Weights of a small GPT-style language model, trained from scratch on English Wikipedia.
Size: 14 layers, width 320, 8 heads of 64, MLP 1280 tanh GELU.
MLP neurons of a small language model. Each row is named by its layer, matrix (down: output weights) and neuron, and shows model dimensions 112-207. Each number is 500 + 50 x the weight over its row's rms, rounded and kept within 0 to 999. Numbers have three digits each.
After each neuron's rows, "fires before" lists the tokens most often just after its 100 highest values on Wikipedia text that the model never trained on.

L11.down881:489521398457458483524502501408516509435509564454540486458523452466536417499578451590542497494456537446518564483523543466480516527627506523557496455462444551558608587571551510461440519545363530542568453552497477412544413455417547469435616434456552416540505551510427472498509509422476475475
fires before: "."

L9.down694:513383447404411496515569501550504463439506517493495467517591526578394610498619432592500467502436492374417532431547571445516550487475523538499424570520427634532537517491479539565567470455500507456533520475530494446458475533570600448461525451506452432581502504504505395454545559510471596565
fires before: ".", " |"

L8.down406:500479521542482454552538488502561483526525515451516458497500526496451575429470457464483484519583490421519486499577525547501482511500486547505468548505473556466527503543476434494472461473496570492439518474534490533479468527513502436556550574517579571553460487508534574510516545479513506508
fires before: "===", "==", "The", "==R"

L7.down1112:446534507534599462543493493503429454498399495557492546503580559521514559422586499579539499489408502500450568488520514509514536447542501491412457562491545375538555584529405574516558532403452489464453529600502329491527507547467512466369513527470497455544485572515481487534525519528512503456
fires before: " | ", "1", "5", ":", "0"

L11.down49:491449489533444514590543445481541602506551460546479515483447504435447522465476495556472509530522529495455483418539503503529482519534426523566399545526467533497506650509586550495540546486530480539499455507444504534568500552463456516563485433509514556406434542528582454497485601497390476420
fires before: "5", "2", "4", "3", "6", "1"

L4.down404:424523514507550484488518486494372550465456559464565462564494443411449473402489601532493555548455572505502512468461506551575417495416520483465572548485509585547492427529502486531493427495499452525539459572568459526486481496549481549503503502542482485496437547476534510486447559474523520523
fires before: " |", " | ", ".", "0", "7"

L11.down1082:516592468550437526452506493488571527481499544494515524509556523563545430519417584501453491529569510548470476445525457526505522452595451445465464512493577471548517569549428549484528584335644490408627513569539473466546492513418511472536481439447535393414488480478448527462519406525513477499
fires before: "ock", "ue", "ood", "ent", "ance", "ues"

L3.down1048:451570457535509518415513452483501480596493532516503366474567450510556451494529443532483583478516530480493532578443451502419480484450538437493434671465534481495427490418515543499517544566549493558463554533473535407526504465500527516523516505537534589545471539438549478508485510522454536605
fires before: "\n", "\n\n", " br", " =="

L8.down86:502507597446508563514409463501510461562596502541519448554470464521554502503502538455420495553508413411478457527457502475465573449438470494606523434496495575482528607505535523528619492484477543512508523507488497495530520487490548458592508531431551526595529520515411476512463490473577537501
fires before: ", ", "2", "old"

L3.down93:435512508559430472499483456503511504514482542428522426532426454581530535502497531546509469490515593593491480486560536503520489499406540500620492543499519524480507533512451506505514605423448568537396545514548469522475507471451515456469591503434535537443574444555530628511488556564522450530
fires before: "\n", "\n\n", " | A"

L4.down1062:520562469544549381527458480521534444466505472492571494467543516389541449543498530539532478458523508520517428570465398536531459563449558510507485449549481563498431482458589568538444536558467548540570510555521483564501537398499437445564486444483533528510443623476561462492451450498470536475
fires before: " | ", " |", "1", "0", "–"

L7.down774:547499422510548397461535475452486477463356479431452613508575469548470524516498455530572464488494490482538518521598518474556429488446563419577449518526389410454446521483520496432454588477419538507574570487517544481546620511515536478561552432349432505451476478445515442510496576504484456529
fires before: "\n", ".", " |", "==", ",", " =="

L11.down1193:515466508515498490443453535443563335443530467512564566486513507488420523592431574382558571440569405469498500548499504527462553390503521509531572516563544559533456524521530542502582535522476414540564494403496455496480439534436519520472480547485581495526506544491429473554488448496539503498
fires before: "1", "- ", "2", " as the"

L7.down1149:493467550520565536508462510459544498561599462476519414445516551500493551504427503525545578533511491460506449538525440486440491473486536434456435475451561473460491550449599436504551448576546541554519507473486451564545479415543431387450462516450484435499534490473506354513499398574414464531
fires before: ", ", " ", "."

L7.down615:485438579492522461474521461528535538493529509481408497483484602509507488461553617441573522496431505513532443492486582505536388505556452498434543570425519475518411506428521580597433490448518492515544543507476445513518414585462515525501509506562460584517505471500561523532435453513480603571
fires before: "\n", "==", " with", "ances"

L9.down406:482380402521534505481514529497495608547508403560521564449491349517533544484488641539502495521401535454462462468439455555526498505479566488559493515512448477485518539424480568522482560535453437527433458447590510452451511515522474514507388565503477580570447579461448572413466478512499448474
fires before: "| ", "|", "|---|---|---|---"

L9.down430:521533502462502487502545512524451437575484541502510552490417546493564594500445487525501554555415515490470486476437478509556520555560493500395563485493401557546536510504508492582493489570575433525504543496524568557419422466539525449523425522545480489470446575575396462628465406508421495515
fires before: "1", "3", "7", "6", "9"

L8.down284:537553549469502513489465569552509481472488506475518528565619471522352542449503554511562417517538461522473491458489522593594570498466480495492487608419393546567525523448482459442454494586373498515450602562408499521564568447516511446482497547470490536498535488458471515544514544456526517553
fires before: ", ", " September ", " |", "th century", " January ", " –"

L11.down882:472444541502500630478408535463536623464483456412436494532443501527495527477564448492527493546529489520531425471491606478551537518526459556502580516442467540484494378448471453483422432552437398511500530423501470461465472527427483534526516514556475461498521469483490453521560512474477548528
fires before: "\n\n", " He", " F"

L11.down1053:542411421561491534617464501546485414439516580465552560519459446532462482581564476490424609514499487432474541523523550570512482506460409447532438611419494433481405509476477566542486488547534455429411506609478511417531457545499530451424465567456551534563467561384503518507512401545396493528
fires before: "\n", " medal", "\n\n", " in"

L4.down671:493500438545391492506456469536491535474356343397498464483515507462574553401487498472587482521503471560428538482450496516531506492543554487496465457471597550546449590528515466571546462565446540512431537458472522454443566463518584479451451535438449548451498538577487446575488518493575432459
fires before: "0", " |  | ", "2", "1", " |  |  | ", " |  |  |"

L3.down282:492520503496459531491502502484422498446564453517496481463580531437521520521465425446419560565524555512508442465576521521449440541586541545530399487574496570453495504463578537476479512521488506515489448498594517486467542515507578537466519463433510537471435479523457601440497529513486510491
fires before: "0", "2", "1", "5", "4", "7"

L7.down838:492538543551533578464488511532634476531492479504499459549458503478490564455475507428516453467518486543455490477600465538552538536487503465493525527436481537456519538538551537517489418453467536529501463497536514551509445532554509441532555480497475495570448483496548587445493563413455490476
fires before: "==", "===", "The", "==R", "R", "A"

L8.down1092:452498420517507481461455576538472530584562550519563573464494517543436460503632421505496489479466503465463514425498522450414465486526471545514454490506494532467529517502393564490453496474386505608600494512447514524543575445437433451494580388580484465383445554541545517460545443439468460575
fires before: "\n", "\n\n", ":"

L11.down1024:536477533494552480607541441412487471528470445505557460524481574489400532517453555497537526514567505471462472518477405402444489430442495500442471391466471480541619579494491595440439480529474550543454509461588549480449500513538507354462475435555400503522586430503549457540471460497462464517
fires before: ") | ", " | ", ") |", "),", ")"

L3.down832:526544507500532494552559523503453497531625505473526433464503464497462498471468539523460442524475491430427391506568437553426479423514430466573489493520451506475491452535488405565506483485536422574457520463409558562573503464526549452445534453468477510551488466596443542391450570485541506510
fires before: "1", "2", "5"

L9.down605:505499575593504498492504488442532551585514547468514509503475483561417443532494443589472469531524492437440485509527473525496489552512407534542484521453524447465585551495544491487483562476558608522568499489494503496467618562432526487468465410517602465529446589518502489547580536553482462407
fires before: "ing", "ing the", "ing a", "ing in"

L4.down920:580440430571458491348494499474497636445412477458452476513448479466569637520509519434501484483467430511484422527596510502509438541476459463502542463561490459548426511485438588457582467490561486609506516440401453455551527489613557432581419452486544548501407500484492565478522410498457584426
fires before: "2", "1", "6", "11", "7"

L3.down1039:593535457488446518567528502448579500557509479505519527439434484520583515510449529485510485497586496485549545478536494501471475448458457461526481473441451533555509420579653515464554496472481454508480509504556457555510470477374434391543486468508587427470551467469603579521497519542608514382
fires before: "1", "2"

L8.down171:547522561487478492516515418454484457389562531498535520490439565445428463474497495470552464468474488478513419477497536498478495525462561527513446455479484556644569493513487519533542551563495494487571512466484557491445496503483517486447488492550547465448564532521480488536533509513536552421
fires before: "1", "2", "K"

L3.down481:488517507578589544547557546548493438551584509525415498474428506453490550491522520551517440499538547464421521493444524582492482574434419531486533459505581567486443532518467510533484518457528405467538449573479479602370482547581507575490519587447405599499519459497540423481508534477442538527
fires before: "1", "2"

L8.down570:418514500542581437530545545534474502513430506557523473397448535474532471459385590461515500522510577516583478570564523494505489526551477449611459535501483508483468530444413522479390525443574477536614489516469551501526551464542521421495499599543431494436421498518504479543420506418500558499
fires before: "1", "2"

L3.down146:558601597478484501454498521534521570576434491515501536460513561519489486505455457471495468478519473482573531467347497494391450521540529469478570515471513507563487525578559453387596530577543409465529479397498489472577493411495508505523531503445457582574546558495604491485489426483434517511
fires before: "\n", "ade"

L8.down343:444479476508461498506483505508502514504552503507502468533505431523455548459444478460477473442474498486429447505554507493480531522546540506545520465517443459490528520538512437506525404501498523532481429432468527505407494530484481519572664482543517529531495469521518530441425465429492552536
fires before: "==", "The", "===", "In ", "A", "In"

L9.down1078:587477453469477524518478485475462441510486484584499570439425477458449523480493524452561500498439532454513519491454484510439449536479491494446491432478488527414467455547429468550433496503497556572444448459527558520591495434465529497479509523466546493587438463646569395500507511484488468545
fires before: "\n", "\n\n"

L7.down1216:439480488541517408485544505409510556449474434619521541603534447603539469524537546539435503415371451509535500552512446453561502465494475523480546524575485451476527540483528522530489536536496461460491475496572502523542571501498501511489443504495534504457509553485471569430456435538499450483
fires before: "|  |", "|---|---|---|---", "| ", "|---|---|---|---|---|---|", "|", "|---|---|---|---|---|"

L4.down852:447556551570604410357484436491425495511563431569517532529579480482511504459533523470460447477536538573543505463498499445542573468480421566474574431451453490528482487521484500567559524446491471502466437524470421510450418436493528509481492529524516421520439555483411479488554476496601583596
fires before: " | ", ".", ",", "–"

L11.down110:530505592521527489536541571432466480393524494497527556417518424531440475489436459558485610418523581555431597474495612525493476561461568477486501489530480423432517466468489493430522502569434528503411519460441577528578517415467511458542592586465452455438468523605459507480476536496499423424
fires before: ") |", ") | ", ")", "==", "==="

L4.down1006:552432527522453541483375531521471433449411464513516467547469501514560493501470534564494371456524468534539491481500489501431530406492533525501494528410543526530535420591511434494426550490429535581422514586433487441441586509483497524476542363497498629513393490521441486482464576496542411528
fires before: "\n\n", "\n"

L11.down275:413511469566481534505493443519473530489472473578480461476522499440393548525439448533542508529480495500529470449506476455456448518583400550437379464484553491497419550372469555558509484500559438524469447537507453455519567458513489526473343568506436523512443468481510454484529473553481392488
fires before: "0", "1", "2", "3", "4"